config.yaml
num_attention_heads: 5
norm_eps: 1e-05
init_std_o: 0.0
init_std_up: 0.0495
init_std_down: 0.0
warmup_steps: 200
MLP neurons of a small language model. Each row is named by its layer, matrix (gate and up: input weights) and neuron, and shows model dimensions 0-127. Each number is 128 + 32 x the weight over its row's rms, rounded and kept within 0 to 255. Numbers have three digits each. A neuron's up and down rows have the sign that makes its largest values positive.
After each neuron's rows, "fires on" lists the tokens most often at its 100 highest values on Wikipedia text that the model never trained on; "fires in" lists the words (lower case) most often at its 100 highest values on Wikipedia text that the model never trained on.

L2.gate229:087101154112145068164158065112142121186110091080078134166158168115151131156149139191133092163108097051110161158127199129083141127199142180130154095185106094175135221135145097176119148101101083107136097154197107148123100068091110046088128103111137119110156088139119099130109048145088137115142108136138141131103128129165120075151158083154100098089141155115111131134159114136118132105102
L2.up229:090106163123121131124101089148081157116145144172121111120073086134149097066128159105096153096142115191084151132143153102158126174107182058135083141155130150119148138187153178075127116156144135141131108153198157135141124132165195091109158165171152124114169076075118116099175100122112098085095173148122119145112109151127168131108165100154151121137147135079150196118136194183109125136107
fires on: " is", " would", " may", " will", " did", " could"
fires in: "is", "would", "will", "may", "did", "could"

L4.gate52:137137135212166117136085140143173125149140111099087102121123117121118144157073102105143119163126173132114108168117113078064107103095101181184089131139153126134117100118136118126126091141125142177114129091207178128143098223130106124179124118139086180170140119097091104097176125099127128158098123171153119117116148111165082137099055149132101086104121120118123144170121175120091115113128
L4.up52:107092148126139134145127134126151094136075132142121119123081166135159140109081143127184149154098182091082146070153117118136116174107076132155100127114183153090117152162146075141114160093101179143111139118143132147192039161133163182153092104133128119171126120146125090124123045114133125177056098113097090138121135188127161091129160145171140077189155129163061133123103080137128115092079
fires on: " after", " by", "After", " before"
fires in: "after", "by", "before"

L2.gate79:152153163123156157137138126140056160156105114141138077182056079089081127156107152165048046073127100116129133110124100131080126136123140151099170123143105149128066092141153140145131080081133126117181126140081126125119122067088139138153114084104125101108124168141121159148069153116106148088143130097103113127110102089165144144103127104083160107139112085174138129153149128161079128108129
L2.up79:123109115155148089128134077168125138129106102121109179130117162144073125177102141136118123174125143180176063116131126144069106122089159168147130166119162111111131185111144077123165055108113079114149144168152185135152153045087112151177087121090092146095141066080159147158124126162126074131147109125175152187147148170129102094130086127081131190184139071129134142128210146085097133157110
fires on: " Lu", " located", " 28", "age", " community", "ft"
fires in: "located", "28", "age", "community", "ft"

L2.gate26:121106170130103099157165093064137113132176115174110118108068148169132165126184151156167144149093097105137146116088082118145126109173064084189155117097107137116088195125139124128080144169128137124133128121125140093129137189074116089146146076039156136127089135143146127114121089105117133058094112145237101082081122179100111134178128118184126157105161105126142133160183186111132106157135
L2.up26:182141170113138157186154099076094147170147138172088105118113138157124122186119130140214109103127111126157110097103105117127176134118077071243106104135129079115095167128130134155119134214137160100134111098126131105117134181158081094155198096113121139123179132111065145132096113141104154130079151149198096125076158173123091111189101116162101083110163142105132114173195111154137120090135
fires on: " all", " All", "amp", " Mont", " Paris", " French"
fires in: "all", "french", "paris", "campaign", "sampo"

L2.gate287:079154163149213114105121114093168105134202157126128143060110127211096057120165165117101142110074076168158090148147122127156120167185130169109098162135075095113138149151099090094149137071122125125115102195101091119112128098106149068134164153093150087111148110150142072086135187148114131151144137125091140145166100092107142142122153153150150134146096132123148143202099073128109124127144
L2.up287:116138117152172112148142168101137169161092188147163082115098173186120147116139164197095130155153080132111127171136096139140172104105108183125104142121100138106062105175122100065191120078082131128101120137166145127086138057107104091134173121146150104118078106111147077105169086120083098133163149144102158188151114153092116135201129171131109123135125160195147146192146100131117141125147
fires on: " House", "house", " School", "lo", "es"
fires in: "house", "school", "street", "does", "schools", "technology"

L9.gate38:153118156129193106163164139127072094116132170171148155170099168094178118120150086147157151154092077128139163134080182161094193121108118171145070087095151107122133129132130112130133161134148153179080181100127138157119142112176159092182144147119155162104146140129132102123109139076161063126108120197110151148155150158173101102124116083160099084176126134078108077096121111157139063135129
L9.up38:096183062144149089147150110153126083127155173159091086156155148074158127110137112086133111092149084126179128168146119103103115104161119193133130121140099167142125134073133100136113161170123116143169176198116131147132163114100125115192121133108171162143057114050157123153171162127100134128056154177129196163111159126124130110161073126134084114159177150077141114113114095139153126073111
fires on: " made", " make", " called", " used", "ing", " took"
fires in: "made", "make", "called", "used", "took"

L2.gate159:130116148134189130123171127131177113176123167171174100102127099153144119124094119111124082088198097088136114073162102167118095193178162126131088129094112095125095109151142126165088086071148075142089184140149118145171123122073055168172142093160158156129162068168148098083075187111073125104132177189161156096112085127116125112125068152095120111173099116137106093119138159123137152113174
L2.up159:199215120143134118101151159157105116147166142166127145112170120122148144133140103164143145107144156138176121138135089140129059207124125082108146118147143123174071130121163131116093095061102172161131141158127126138108140086126140148148151132165106178143132082105137181105143121167150151129139184138164108120157113091060133184117091104089074125162145135090055188167105144138078131156158
fires on: " has", "les", " than", "hy"
fires in: "has", "than", "less", "rules"

L9.gate166:130144120143140087158077108158112152145145072117109198085152090178133125122205137143047089117155100168166143107152142111120116165136129145118148095115114140137062106126111129162126110075110096125183171129100093110162102149181143073119160165157125125071094092094117164129083127098068108148117172172123105142136095097140137137135153093109108147132133082123147076182116079178140154122148
L9.up166:158140050077155103093107103131081158108199103121116148076092105129087073156141103113068118141082149127144111113172190117186192122134119186154115165103168119122134127097164140115144170111149068109145109117049055130122108126120197090126146157151087092105127099095150124107121151087079107178153150170136102135098135121125080091110156107138189138106150046129148167155161109175137156121083
fires on: " no", " No", "ri", "go", " do"
fires in: "no", "nominated", "novel", "now", "category"

L4.gate39:094101122167180070151146125154088113108082129130180147078143176182146066163200125173136073051137163163114059112130129168066132170125157085133096176131073134179172121124173129145104087106068117131112111098117101116107112072118133103107077106157116081142179106133093116100090107121137115144170130119100091124082111139107126148185123116126133090162094118141141127110163098207076111132135
L4.up39:106093138109152136121172138160156093158158126120083173155092098174085086139033152121156113088135157135126108122126103208110159189134085116199135100174070118196193113116089085142108172123154104135162111152136159102126125100097117127094103161149127139147138099149157136127061134166080145076094113125130109141114134128124195128085113098129100099081134189148146113143167088151094119132141
fires on: "born", " Country", " San", "vi", "or"
fires in: "born", "country", "san", "santa", "movie"

L9.gate279:165136099096102102148161184136167108200103127057155169173145140111163146058125157147117112192131105132106095099151117132203106091109083120166100124099042143151149128082149120099150074103111066166114166104157158134122092104178095136092112111138104131158098109132175133123119080173064173153098124193048142118085107149161112103102111116121130062123146150104177091145131176138121139159118
L9.up279:114145181129088111120172115108096086166099154172176142095163126118131135071139104118184150172106083125090140124094164189104114051130140145142132149145133146127121125055192098107130137103129160139168147126148081128134115149129141166122139128124118017156101064174148143098147120146108104145167119176107128129108115078084120080086088116140135112130152124142147085131153209103100142213121
fires on: "re", "le", "te", "ho"
fires in: "there", "street", "chevrolet", "knowledge"

L2.gate120:133091171147142123124165123142130066123142153110124137124122153121033118121121127114141092092182078132217105193100147116128077128168162091155115168127108151165130128142133126100190132127119171122131102110100148149161087093137137116161145170181127168129185089150084116145114143155108091090153119110155180147128115107160120143168167090119059147087191099134062074127172159104151178118133
L2.up120:123084099054108042149124135057112098105123149109138067105115132074168128102160168152199122082147102091170171083127164102155132118152143169152133111122115150099102132153137169093145125152115079125139166081102153147142163161103122092117188132108093118109141106206160122084173153117166092155144091079124113187108142092107117170131138150076095113165119062125067149169109079116183156141154
fires on: " its", " their", " water", " pre"
fires in: "its", "their", "water"

L2.gate301:162142127082146122079128089175056152138174172116126131123143162109087148138144123132126119119051132133155103142064104130098115125106181137179088140163115101141130098178104100203107123102148147141182133100135146130118116088116109163119145142113122077145095114089171156069100047136148128144147125141164077165138122152123120084093099099128153155165139129170071116110207105120122144071195
L2.up301:114148138113083098124131083187076135092173164132068084106203150113097117174134116151111136150087118148149141107123110218084080164155121100081138130169136125118116095134097069128150166070154105137150124102126148108067108106150119128114135176101151060164110143077159131060126155063086095168157142094109116170137073152117108130077160148140165115146156151127072156104155109113063164081172
fires on: " 24", " 21", " 31", " 2020"
fires in: "24", "21", "31", "2020", "2022", "22"

L2.gate190:138141112115144133138148164107118081218108157204164114174076136135107156109141122152096136105157104123144202161107171105140075205138159141133147135097131089140125107120106124176162093096156131078116095193155139128173192134084112117132144057084134129134146142140130104134170161109117149188103113140147129150120161125191057094113138105166117135152068066089161135040096106154118112101102
L2.up190:163069089149149156125154187126121076128176145211135135161150140128090133153109089189129114132139093139103172107125144123115129080107129160180098156090163056149134132147166137131150117078184175168135164146110148124216093091090115134112130143106097139169149182158138041189053103141124119164101190087150155168096136133105062085136140149072138126127075099133175110092086169117098126121146
fires on: " music", " him", " Christ", " some", " Music"
fires in: "music", "him", "some", "musician", "himself", "sometimes"